Part of a small language model's weights.
Size: 14 layers, MLP 1792 tanh GELU, 41.1M parameters.
Training: a variant of Adam for these matrices, 299M tokens, 9131 steps.
MLP neurons of a small language model. Each row is named by its layer, matrix (up: input weights; down: output weights) and neuron, and shows model dimensions 32-223. Each number is 500 + 40 x the weight over its row's rms, rounded and kept within 0 to 999. Numbers have three digits each.
After each neuron's rows, "fires on" lists the tokens most often at its 100 highest values on Wikipedia text that the model never trained on.

L4.up408:495450491453436468505459478540507544476486434477495540487456544459568430554504498545494489490532522551524478504549480584562529500546393492559479464522527496462573541528589552519498531480507483487438513464491537499493461561481504481547458476494535461482549581476550462497498503473411498457557453531508575482474437458497518432480501442474486621550523539476464535540482461475427533465498518487379568526417485511522476504490493552468443485509461486505525517558498563540501530470539467527505487514495495505538561415514503520499482529513445448521517532416514477517465587478529563502
L4.down408:484464582450477462512507516460520516484555455513530453516517478544576452550528501517527540473474584540553540525558582536522490500484433529402433495511509485508488467470518499357490448476542520531472488549494503508419476507448481460527498550560575505456515528497494474453488505470447508455522475431526564475482472479493584494505513479482448602555540464530501487491475464580547490456458451449492529502525485518548461493473549538490445453490592533590494534522525550503513566522420581523560499521489493485596522514466551533477566520451449472543486522470531450421454484497523474464
fires on: "ric", "ian", "ud", ".", "is", "ic"

L4.up1412:463503499506480501466475529519593523486498504477452486531459548471508498529487539536547519494479512524482478518480492518488497517529443485572466517540483553446539493566517616510492525517456466484535531539511437516448477561520451500460498499491497435464477583425522538421500530509457469445484483492483552461505489469509514482549449494471525593552507568475552576502490478487497511467565425516453491510472464489493518568533530516484524448520444467516447510543489510543596538518449445476558525495555474531548509460486492581533454505532510529462538486455514513508472507428503527473
L4.down1412:515475470498460454467442452505512476555522517566474538532488494469476512526558518537465481540484482481507495464514593518510501537494514473584454512483623538495563453558522546462498467540463476532505545534458440530502513438483498423452499555502501467477417487451493601464444459506345484469482499546509542487490548500534540446520496578501485556543535537506487559492459502504526525520529535486515403472537496498506526493486511439479557489448494479491441489528478535578569531513475485418573519536520515552518608435490490530494471483549400516530577513415500468439505494495552503470
fires on: "==", "ă", "ä", "â"

L4.up1645:479491522461485429424490472496549452489559549527439433555512455488527467547452422500523467536476482564480447445520543505531466526515487517464453522513437487537500439511463481438490515538538475539525550527524486467494473544463548475482450522570541524486555528457497429428547552500425442472622497516501548497490495465505470485542497452480448534542485500493537485439572470518469489467470440473447481524583445467583560504457428565481445424447493473488546589485564552514472603460537510504515474547489503520613537472526535476539555562533477458536494551485523492475428535513509503526
L4.down1645:532541429477518548457481486493536504484498526503478482485493579556478440460505514498554589505456487445509517441514514503571482501549463537507464579504472487518463424512501563507605467503498516503502544528510532489477535460492536486504493490599516581472504471538397473524565468563442417455556500479440461426507496402475447495494551461536500502497492536460513587540564534470472487494501518485451503537488493430518490525472496576441494478485399477538472501468566529483428570463506470466506485578516534489455547439513478516567550519538410455487448533435504554511487588472446481500
fires on: ".", ")."

L4.up501:486453510507417472450482503549506585503496467547465439491469489478525476545521547479565494462506559521561437512568428505515571506550419491520458507579460536491525474476545458578534476472502519486435546465514494564490461604537456462517464530463560495504482549427500502520500543490456526470530434572601544534501524536459510495512531455522464564547594508488435576483474487517458504430447425495505458478508448556548520468488455496449475459514548502522480521536626579524572538422522461525491490512511481495546490484477519533534454472467457499490456471378511480552466540488541535515
L4.down501:507481510469487404480519539523562555521546477496490488504465511471484493487551566562543522503503486526563363498627484570499527505533430486465486554552469529465526476508523530532530481444533524508481540489481500465489483548490509502513442537464598451521544564494521471494465516436459498460552493531535523511538483443490489478475513479533492587558539492479471539517524475499452487442450485550490464481509463523544550489470483516481465434462416449500467501559504571510504635505477493490480521504526470525568513474490485528483520534505385488494484520344526450479476519475489487520
fires on: "."

L10.up567:466465528553553434378540554505493488506542490469498441517447465455465489470454573527478470491438466501527479497523479590528469525556483509493455442449506447513538477515524534439452430474557456521428517502464444463471455561442565475463478489513503497506562556474522505484504493503456529433473558496545537515448513431432524489544528432481493570509481557488436484559566452531488513448437430496439472532529494502542522561448485519554458422531478441503487454509549534617453525485535479449543474509483473515460505513482551491476520594468523501531469456520500488491490485478477517506
L10.down567:508504486532490481468481444488522483486444502515552489473480441539519442482540505554475466528555479470539572510469469518553470544586507525523409485485503534621523465534492524515489501474537457505476444471449435531512535524527502539506486447498545502522538426501441500521483427454484482477532519510504513458447539461449471452518543468493541552490492615449558452494544471518476536470438474448475537487537478470626497537442541511512458475489481481463554481458511501521481501464502428443457444504511588448501515541554473551528520544502507477470477505423534566492477441568534522531
fires on: ".", "'"

L4.up1423:502427423448460440472467500527476556513507432453521453512447554497441481533471454507542566454472500554502463508543495462479500525492427485487482522533438478461578501504470513559483476498524520445455522461554514521498579531539505465577513499499508521504459524451495524486528509492539551509461449542473452516505467559492530551531510491405543534488478547515551518497447554484444480529455462472489462504480476596497527541517491492517521449549489514545514466559489526492555516467467411460505578511535564532532507474565492569513399467556482584559515527410608593521506524445447544466
L4.down1423:491544467468457439464526514433439508477504570520461557522474546533451475581457503524491529509510496550437499540506496490527454545443399418476542492482492463629544500461465461479533501554454477464484529458436480462454449504496471465458474479505473442468544517459501530499582637519446545453453475566473485471509553503530528547529542457549521536477410470571536491513439475516498441480526455536552539521511490466483423527542457498508506511562506530517474441492549504384515455484537506486542464565533584453523540507484482520510477502563354518527513539447523510477513572534497499455
fires on: "6", "5", " one", "7", "^{", " (#"

L9.up216:496505542507501543427537477446577494414612446545494505480529453451526442505479507583470477460469551443504500548503470474499487525596525483521444548509394499526525469424499498436465534464502480534470527481506476498414467518459542469513510535518480464570621550480513467474530483531391480497475537493490554492521520447407458450569547442466491513485474531521488500543606506487477486484521469479417490439544459475569590554479445537503450502464452507450370504530521503524482518448499435492527496515542500505494529506487545535552534575510523494462499516501490494480448483484489509388
L9.down216:466535528501514541517503473497533515450492470491488481462490486508502486491500483521494514499492530502486512517489486479523506483513511482487464509486458488543516487491481503502480519511519494483498485497525503477476504502484505506484520533495495480512507508473514445482495267486483494475519534464470515507510516474500492519519534481535476520498478496498475500495540489477489491501491503495515513496494459490521517503470463510491498485508477499486475508511472468474491478478491494489467499525501508494500485477500507510482529532498812482490484502531538513491502488470481505482
fires on: "."

L10.up542:508495541498546483477526523517555444491516525502494480475518463407489452587505520524611454518443552459439461457594509501593491483550486545498476448454451445504523451435503473499487456540560483424494502435516410486501438513428526478531501503543525458452468575405504473455455511516557526434506411595498567519489459552472569507538493535435440505473532585498470472476496500470429443544456494446374417560517485448520519482426504519494482499518553481519461542553536532494501524499485528448460598521468532575448490477477530510485428491541512514465548524459492499561534532511480478515
L10.down542:458474436556555481539416520447480470509423456508452502425520503499460490521459541485432526443573468515439551516394570525485388536481486482489495543565485512453450470515594494530455518463475566460519560432544517532493535517498449544570482525444448406430481502553495516537479533519468496536475477432515519512517542476477462465451473538567492529572475501494480557495461491484439555474495495562542527455453477525521448445581506504445571543489496450467508515486525478512537484490559461487518486439517480495458523588514512570501481585480425475458489479466438588481492485483513532479
fires on: "al", "ma", "n", "tic", "o"

L4.up1443:456485429525453484493479500582471569483559456522427497485472498463464490558553508541524506484458522537467422495622441543523473494506421531515489503550443485463550478530512544559550462450526534455440536482552521510508526558486439496541481520430578486497540595468516465411485569438525542431512449487548538532497466551498481521536488490477458575495549529477508578514486478510525524514436505434508465540542485532553526498523464531454503486496558530502543449531545565458525567503483522508504512486505573549479491440502545539498429463504459524478504485404539498472451525447448530476
L4.down1443:542522506506512497550488497514466469470605468533457487504458514472453477471492487460509544532429499473428441503497466535508464511499466506486534496533490495465620455498499499484516512467538572448497492444440557545458494555553492516470458561448541521537551588491537469495554514504544555476520536516510515453471437513543565520530475544539514548542451503545484545555535454426520477485429466517470471546558461498500514514500469504449491516494509481436566529443529464497460599468507468444490517513540507482535457474523553515501475467511320499483509507452540489476486583492502474546
fires on: "5", "7"

L10.up1305:466368556478514456465457482521535473497572447494497529451499519471526557535467512595509520447453513476432513473579449585485565525525508495527507476468500527494517465526501532518400530506518487539463496445460476539495527497534556466542470536536543445481517526436485464437543490474538477527563513506542559492522486513569510469531529510475468529529581600509473467487496472469527487573515487463396503520487476472485441469436457496444482364462427461482509489527498554551493546504506484474530574489472449479538533500482463532494493443429483562501479544469513499462475502512438431508
L10.down1305:491488547495515452480478503510525559470435416470525541482595446488553467514494470486448464498534433525487441534511534554496430559463527537462488556432509468485457455490541471467566537467523484584525509497498486467488458498431455465528438514501462553482499459468497531453516602501561597553527483453454527490521494505522469529409531519506399446516532509458448492598576497528523543466497509544498486493564477499467583454515551460447494453446494451653469529511496513536497518453496509490505458552478493497525496547513517533471530457420465500507531484493559558538465442474461520523
fires on: "t", "y", "al", " G", "o"

L10.up428:474492518471528538539462446483514503532520538504440508505506555430504442534540523523516518533486565512472475475488485546522525458451425541574407550442472529541571372450442471476462488546587450437507475468554390476470425583472510458533487482533492530527500501470509488510544465442501514548522517502534453460533440469526452495523449563471466512564536456533467544493536494482559461500511514540481546478544437597518481482478569565519454496481508487492422475521504535563553541552464498458435464521436506463510524449520496497500522538433499469530476519459509458529478519477505530560
L10.down428:509517468530485480534514515569517478429495465531539509482537557420497588492493503439512488445498497449522449523522548565419451456521529505505483464534495514541477491491468627476485459439533522564471491501491497413519457523509474504446457452456497508514525538524456525527471524541519484536492521508528478484474500477482476562571562480596658457466462466472443465483464526438488496565459503530512473482435529532396462497536469545469521473474497428550482500517473371458486589446601427472529502506570457517435491498531524559503512521490526552489506368524563544506515509493496518514
fires on: "il", "ur", "as", "ub", "in", "is"

L10.up826:493514515520516472480593513485553454460478553508413512487505494463506476460469495525507519561483523514437511506487435560551425505470459438472504510504526493473564462510440532447537459457475451519457522469551394447498498578478534499486564454507476515498548475451573476440506531562450483522487614514538563571488541420384474470552518460496483549523525521494482523538541421523468535482486438472445457503499480498567514512449489509447455473495469574528514512493487529548504544463504428453478448569466510477464435468472507470511515588463503514502489574459514486485495519455473550503
L10.down826:511551480432514490480488417498478482505438551490503473455442470501545485463431421477467494508498492461469508456473465465555506490551542499459487486483489521535474480521521511503462525484559475513445496522492482501618531509434504513533477461496497521491643443480503398446495544508428511509550585491521499495484486447486449403529536479444505468463505516454458441515542450506439537492428490454492478514581495497575566545470462546535432519497506525522534505500468548522442453379464497397476409570486477491556512479531512587498556546522554484532530510455538485505490531505454468510
fires on: ".", ",", "'", "—", " \""

L4.up1688:507473487576403506443464535565516523443537464493525519488485528511537435530560560480546563488534507501574464444527436504482579545560458438597553456557495531513459559476556513533514471449460451466444454484456511549487470548539446476541480499499576508461521557473523525460462521498425495518516440558537529468515514556458485430484555414537486603492550479490477534512458462428453546462540486473430589454443480515498444559505429537499487453567499529505439546544529581541520500480552473524477423450446498499518519509449504555542489514500513535535535534416569458555491569445507490464
L4.down1688:457474523449500516509567495498511487469517481453471521494540485496573522525454474564505531479458616531551513497452533537469498483520529471532416484490498548502419492438517522425421513529456460548492452478512476466504509475462492432560483496553482493535460478527465497464464514518416447531527496543574454519558496452481528438542540547517587564508507439534543479485520493521517531480476414467513439556451509559483480496480504460524466524467505448528428533481549577503461614456493482494478541489514479546547503495466412533472500559507511540546522504490513538479451554600480508556
fires on: ".", "ly", "mus"

L4.up837:474518473463494505450502509562481436453539502500433484520507508506473481558525444512577504513478520582516445533541513540522545477569510534538462509539478505512556418482496517436554468465532439445403526505480493498533472542455520464510537537495575517461484492437517444451496575483467477493543469474543515523465468489507586478444456445527515604585508561489563526465456449512457462451530478468470541461461474452497496564437455546440436516505488510510455568494510529507548534489521537530528565426623519472564556446513543563477536490514509537560492488482505498463470513417495531507
L4.down837:507499527437498489506432438490524441511543474448459488548475502487430494491456528537497487562565526494563461467536591503575471466484489541478451556540500512492530446494507547461489506497522528468512499502492457458555489534488485491438502550491508528487519502447515528510469531509450491430528491483514522503508540459518518497472488522509517549602503493485526538482447508518505463483500542456463465535456498531459434480488535490486546479452482445469473510478523513569468615479530446517548467520519477488493514465518523629513503542449400602540475515492501512443516543480509474511
fires on: "to", "ă", "â", "phi", "ín", "é"

L4.up1394:485489468516469497469584436441525528522560471478477531528510434523487569477502503524508470569486465500543504497478521541524509509571398573468539477502529461517477467514436486547476570455499483527492472527541501502526538519646507534416514497483561500605498501522437498517459491489518464433578518445517575522503443461502520440478598456447484465490475440481456471450414555518542496408543512503500536480469512475527550509472489479480448575486490489493508426510539504466489521456518481417535520518519478460529481486457506549546493443513544459478543467493475484496536498531443488471
L4.down1394:584502517519519516491473554562503469517480481456550472436489555467513462465536476462443499493478478532446537500550471477547532488473577469565486528521453513478555477591519508481492388542493471516489515488502505493449459446457520473530475548554469490469526493458507532478545508486523488513431468542494435429492537501555484542555483525491551512524565539521508492501569463461517453523468495516440454552529546527526470436562502563544530496553489467496450530504385512510525534535502569525459436449500525568481545546524531459436460539441511540512520535549532549574478493491528480465
fires on: "ive", "port", "gui", "unch", "ire", " there"